Weights of a small transformer language model.
Size: width 192, 6 heads of 32, MLP 384 SwiGLU, 5.22M parameters.
Architecture: rotary positions, no biases in attention or MLP, untied embeddings.
MLP neurons of a small language model. Each row is named by its layer, matrix (gate and up: input weights) and neuron, and shows model dimensions 16-143. Each number is 500 + 40 x the weight over its row's rms, rounded and kept within 0 to 999. Numbers have three digits each. A neuron's up and down rows have the sign that makes its largest values positive.
Before each neuron's rows, "fires in" lists the words (lower case) most often at its 100 highest values on Wikipedia text that the model never trained on; "fires on" lists the tokens most often at its 100 highest values on Wikipedia text that the model never trained on.

fires in: "the", "this", "its"
fires on: " The", " This", "ts", "ons", " After"
L6.gate124:513525541525549480491462545472467572482423480449510516533478586502497497535473515492509544493546503515464500492524461531449522538441531472562502456528443447496520519529531468534572585441462500539536522533533443512461537446571511505478477477432522492519496553375490485426512522445489531463465487485522517506493567482473520410525465544533479569513530497451536476451574561482487509518566
L6.up124:465468472529469499532511525491512579512474569447526575600504505439447508449477525555517449450437512549599525523475505425550479536489528453492477474523514589548422487479506493518482473513514573501478492436575564480425566496610536460489471490540457484554500536539494541438509553496453519601554487489528535447467514481482554500533520521541537500555487508545570461497512484490511512514558

fires in: "language", "museum", "network", "state", "episode", "connell"
fires on: "if", " Con", "useum", "ode", "anguage", "work"
L2.gate32:526546504518524602477520541479592428529448543515525516493471505536486588576543499458472531406534501530531491537438526445461534501520472527587485502563521510564489490506523504506496491459571477436496503478600445429486454456437449470574485483478481414481566492506539531497455513543471491478542539452539449430484518507464451533518490469548458497524503415438464486545473554573444502520469
L2.up32:575497464521493437499546463456523495489511526512504470530498546422508532459498449558487510534412436576516543456538526542474472510552482526557425502431503511482481500495448516451447476449493540500514459588404542522552482523591560512444473445468456544500514562517513493546508467480506527517428560512467492412502460503520447478468515574513463521501471479539529435522575449475461493523539

fires in: "first", "year", "2018", "2019"
fires on: " first", "8", "ear", "9"
L9.gate335:517548519497545502489444513556421490482589438501519543492500478505524491437466523494553453593552531438512366487507535485510505480485538497503589504456545560487464536514550526450488439588543561414563570532438580456494472491540524519511510498519419495497491454527490491560463451487511464522462517495554455489516528545543554488498503496570523488486480519484528509441553410468496518486485
L9.up335:518452456505480496522468468524509488504447478522568531475466535532476498466460428480509431509530684465556499462560496543469538509545513497514504495561446517480451506547525446477448473460479439482475520504498518477393533533546493532503538464465464504482468485455480466447416448568516447419468489497460505554482530522510453542498490523523561467510579516537534502490532454480487548562431

fires in: "part", "party", "participated", "partner", "participant"
fires on: " part", " ent"
L2.gate298:550492516484536502548488456486553472520526474494496544426497578533482571557562461504484492468461508493459556502547550503527459524487482482461473497411502524457435576521474468555436447500517496444533486481536389523460533520500519425526451484511503489498516512414498605484515471454501524567610459541532527479569525442487416483541479516554520455493469511492526518511505545571484474540552
L2.up298:438498472515502484463502487524476469496527486479437488527525440496529586472473512492466422578461529526528459510493487507466494514534581480450470502501501509550510450552538550519558578484486462581484555551503516484588629507506530507506480516549507504542519507464502499507525592493525427457548475501480511582410475507513571585472534488477479560566560556490599463512549507443516471467389

fires in: "part", "party", "partner", "participated", "participant"
fires on: " part", " soc", "it", " offic"
L6.gate67:499540505473511540547478491467515492464533553540534461603417471546468454509476466454549476536442522494516556496517482484456451484538473527468472511537549490490491535589548499444522504532458537521533514512460437413539510515522501398564425474581528506583489575486526499480439566497525459528577465569481489481433474524534498446534511475445406507526476503478456481498469458482502503451549
L6.up67:479554530543394490423464460514515502450490536505502491552501498575539512511458561455456504491509504379543494486505582539459468449535499489467431562451521480551546484473477542531473572556553515561538552390529474425510490542524510419517533565506510500513456564449428478473469535496499498531476457500442517504466487490495398486493528454416491533506544499486491445557492420471520449493501

fires in: "years", "about", "year", "series", "first"
fires on: " years", " about", " year", " series", " first"
L2.gate241:509543487597612495520422478530460530482559518512561562524561518479440513486553449430553500464527517445488514526543509495526461508458487513536522454477488502499482462526503483528520473527549521527457476489492441555441555498523473517512529508486512443524478476441532463506505482513513563541596455545555490446460597526521520521616501490570409518542479435473474536499588483603480424577520
L2.up241:525463483524521515453403494534452546530542476481511486496541538535567551476581478525513434520449468469468418502458524449464463509499454530515515565529560570453499540504445466484506469500439465490518459434442436580499598522453470484493474488463489482475535484503460506499403501479524520452522492524530464512451529545483531485546515535556529417521359546526478522503477424531514489525559

fires in: "de", "angeles", "degree"
fires on: " de", "es", " Le", "ia", "res"
L9.gate45:451481494426548492557401472507494472545500494489481586511571540468541502523505510476550619514419458492455515548520565503544476514474518524534535634492481474525515471497450454498477551538485513473506398478452548515487490507525517505488477588479572559506561510477530530564528505485528569410518528509564486583506481446498535488479488472466535501493526516557503405508464445433478503545502
L9.up45:451545552502510503549531477477547493488477573544543568524420486513496516453501467543539521504505480529516463492480510446463542487523502526530456490552521469524552586498543476537439469527477513450448380478499495444505414535532567592518413498578459513465524576502540557545433495507489604438552434438482523471468460487486487474496454526499519541536504505503487504510536452471544482477497

fires in: "as", "according", "march", "although", "20"
fires on: " as", "ording", "9", " March", "0"
L8.gate307:439488478519449484566522486504496510500445495540568461537501496495454565492528558485506497492568609446514456535500463501477469522488592493452468494531491471458495524580522522513470574454479490525461538511582497545511562438492473566499494563541478484475541447443449505484481473473429474487547512513501489530515533510523531497537367500503429495464481490543528561506439459534471469477456
L8.up307:476513506464543589514483494495542486560438485485489445532522514464513520469478563486467576463518476454486535512442443527478570468546468532504464416494439551530468476510480497592500535454489482529477453488548492480482459528477530512484507524472470415504537506503474559513521564501481478559510517539505573527595484555529492458508473522551557476525456584500490492489437527547444450521476

fires in: "11", "1981", "2011", "1911", "81", "116"
fires on: "1", "0"
L2.gate299:447572500524525468548529424509526484502418523473522544515565533492462454515478538480512471438465474553519451473455521491494538459500508584509527568502553548558505368438456561470474531539531476519515542557480525524510502462421544479488466490524482474506508485491451507534418562471503501518476517582478443486491467530489513481495518498552528464472441502487512514432538489474462497499496
L2.up299:502450514541545493483554475542556411558439473440501514517467591476433540505496554495442563452480588481462496518439516476510526454556504519422535441446497500488489498502459561452503519460533497480480533543564483523507521524455524549464484524507486520462538553489514405471468448520486575509503562479506469483499486489534440510430507403444508447434491519505506519545486512555528457513501

fires in: "company", "republican", "club", "roman", "league"
fires on: " company", " club", " Republican", "oman", "iet"
L2.gate270:515546448463578527541453499526542540519531482469438562480411451486474465492486471476527454540471506469568507521480556508583456517497479459530531559484490479538562462503501524395462503481492483453511490420457494535521384504425462572452483500455503505511531441539535468505496487574466491501522520559464486457485576519525542476509506563493474524516527476495436527520496522428484499536523
L2.up270:529490550483530523495529483525497436566519488470404580482549507492545462495463547452464545513434510530470498573598498463560485529442511516561543440539485526510504462497443491457455484451450445492520459418464402543544497485527522516418492532471462546506563471555408488540499500501500508475500511469516474516522516501541500531539505470492518565575470452488545569518446460539519466492495

fires in: "and", "officer", "prominent", "computer", "composer"
fires on: " and", "er", "ent", "ar"
L6.gate85:459522470502505471555507476518471477516466516455508510465429513620449476459515466493459552490493488431499407490524479482567541532435470507509472479541521528462549495501431452481544455513502479495504509511545529483621509404515446407444480564516453486548408464503596548561552476480545377590485545531547529474431492499496498512547503504524484500443472486523535498486470475483498437566482
L6.up85:419427555476484553492544491462505405521478455563489534544467509539498522461560513514530540470552506465522499483489527456417525458527425506431510520592507551529479442498551431425468535540543470420461374556530501468499463515507479535495532532537498507500502485567584454428494517504448546545486494440501565430511425543510539456522543440494581491486543474526500514537483502503455521534504

fires in: "7", "8", "6", "17"
fires on: "7", "8", "6"
L2.gate329:455593516551504503576476573517425516439511512409559564505491562497474564534488475487574500457524534491502488484495479503395471518514462556513565501505418466477494457497521543570503528426492558522482518568465489512604477503530484500484492495491528523482500548486486583523449431562498522515508499483497515505481515532501621485460506495525423443499393502491505544539514553510513501528510
L2.up329:567509475433490485498543460468498520586554445514425517444506503479481504425477539532471588539417481545490490418497542506507446537557557452516489576483530531519417456500482510522498518573479542562496507463453578475427443475478509458412548518485556420490551538546539506417574497511511465519506498569476562425475516456489490457533516487497555513525492469483424438482422509528531508487475

fires in: "album", "series", "system", "team", "career"
fires on: " album", " team", " program", " series", " system", " class"
L2.gate246:538518469490521447470470561489434538520494536501552602501524514532587545471534473459540535518504506407446526521555528525456483492465553516563478460516455452515507523515498464536390556574519500490519501434419436548482470506528479483483529462448526436490490531495530520460555547497507424513519552511510516475510537513480514520570470466486433491507509434508586614473483545613487488546561
L2.up246:518527440509475479465474526524405590514472510421511572572560511513587539483518439492509491532484522465463501545531520564468473536472563552559484492497439462492497538513490466547446557544494478513506521427425456591521433525563460512490479482439507475536423527472500520475496508425517428472527535547486505468462522510460471498548497494427474450518507523504548523420476456578543437464552

fires in: "football", "championships", "town", "report", "footballer", "championship"
fires on: " football", " Championship", " Rep", " Town", "order"
L2.gate110:483472493512512454502471503463498554459479503545508513474497473495508477498504511526483508550434498439366475395470509484546460487419485521582492494425433466520490541454466518558422533567469507484557486557557508512468508565498438445510488470442520492527567558548481455459519476477567565552530555575477414522575556491491518456518495567502526518455493510519498490450458508587504555456515
L2.up110:488515515532435497478480512449583506498493525519571524471519492473473495543561455508465518479506493436422516429435488529477418533459539527567520559544461484583450531508482544591421493492507505424521565544494527479446540550499506504478462492454509459509559568520531498460566444451531473560582582492476476498607599481452491490544513485478492551463539498467547433454454534566433477483548

fires in: "it", "this"
fires on: " it", " This"
L2.gate374:503493448530497452503457537459505496502482527458545502559530498532495508473496469503546518446519433521518500534472572538409544505553511509489480542502482435545556484458400536559518492548516502462518502539505504420512474456539520487469520457467457515523502543432573533502495514492483448462512505513535546485522526549560424533627463523552471560527463511493538477501565522464444495480501
L2.up374:432534475582449450503501502444585553502465559525508523509526473468510520477499476490505543520555486530492572485463522488491519512519404487502440562505430462499584518514436517573474505538458426489511514507496500442474488467558469507479531473477476446533531475429553511476499521516480521488524501512572604452499472567468440535585456476518483577485507507542479486441538516483463429472503

fires in: "known", "both", "become", "outside"
fires on: " known", " both", "cept", "ome", "ity", "side"
L6.gate71:514562472533515537565489532469477475483524505542554487515472517519412485575508426474473555523510481438560529466574450465419537532473550395540526478494408490452539522526522561512541513539466467534486577495448509519496503446431512464503498467504550512546530484508494470516455475526471535462476569516520564528580526466473560509525485427470450544514534525497483526472513464535527507497543
L6.up71:512547513490562534508451468501476473478528510534608526544441485419453509525484483532526453505543528458561411524428472483459429470412502493521530491499533470482468533548471578465553517441488497571500559487562492512526584534545466484480578579492541509486469456461512487475508512453517523482581508556489452506528526545514578519444497504461500539497454470567469480454472462457548487453528

fires in: "was", "according", "although", "while", "as"
fires on: " was", "ording", "though", "ile", " As"
L6.gate123:477515497473552513595488515463497589474450463406486521439438480480516480504421496504532477496479527538547472588478519465545470570541494481456509492496493557470499534494457463481472529548410477482543483438568531544544568488461538447456489526527502491545541550500595548562471554477533485481522482537541521494473437465534575442498469505534517450510580484495542511468516523489450495515555
L6.up123:515474513503489516462490404512527428449487504449486513432501474450519503495411528456525507508529507497501523601545531500506537503521466519565574539492487527491417546561527459486475623475424510463461509472492479481558569479506515540463554541531532531581505488469476523580540543459490461453556428458530502465461521526550579583529502424531567504562505452550515491527528528487527545539522

fires in: "11", "116", "popular", "2011", "championship", "championships"
fires on: "1", "ular", " Championship"
L2.gate188:487478437541532554564558478514450365509449502521562563543494501533455447482486557452451474465537553465522521445445545473494488452501496519479524461477462533511486433500497493467458566480516490441507575501509448427465507470476507485519496502561474440418504538491508519451442539517448506409486438429505468461503503459481530508582546500480482500524592509493514468545505650501456503560510
L2.up188:447507428494469493553514436549470509513418490469496463517520562528454403437448442490449493496486484611497512496439540443518561483575483564445521536434491522508533482437456478514463575500494430517494557531487511477529547484495567588513487617557490516499398498480485453555454502498497494533484483623476470475451468505518482516485504512503547574512504534534536473516574492475502545475528

fires in: "and", "length"
fires on: " and", "ength", "ose"
L2.gate320:513473455556467559562523581444474466492425505529527546497466488590513539468568474553488485446510489475476531488523560459510606457486478551535531491502491567513507491534499518436460459497524502445488501480493447477531459484503514483523520463488500474436531511516560439495474481511529487470466493394540531481498524433517449501538504476533459519554521448537511517510437481603428430599429
L2.up320:495394521464447544543602493474506444572430496536513480466506520550486507477500489522437592496461404564454461505518530510492506562512524520503551566516494509500448501608508468470463441557490471538489610483529482533502487517471531537406486522570413453430514562454448497536483479517489525505512502497494585466485547505561455496562477507512510508431486509516481461464462500532494493451518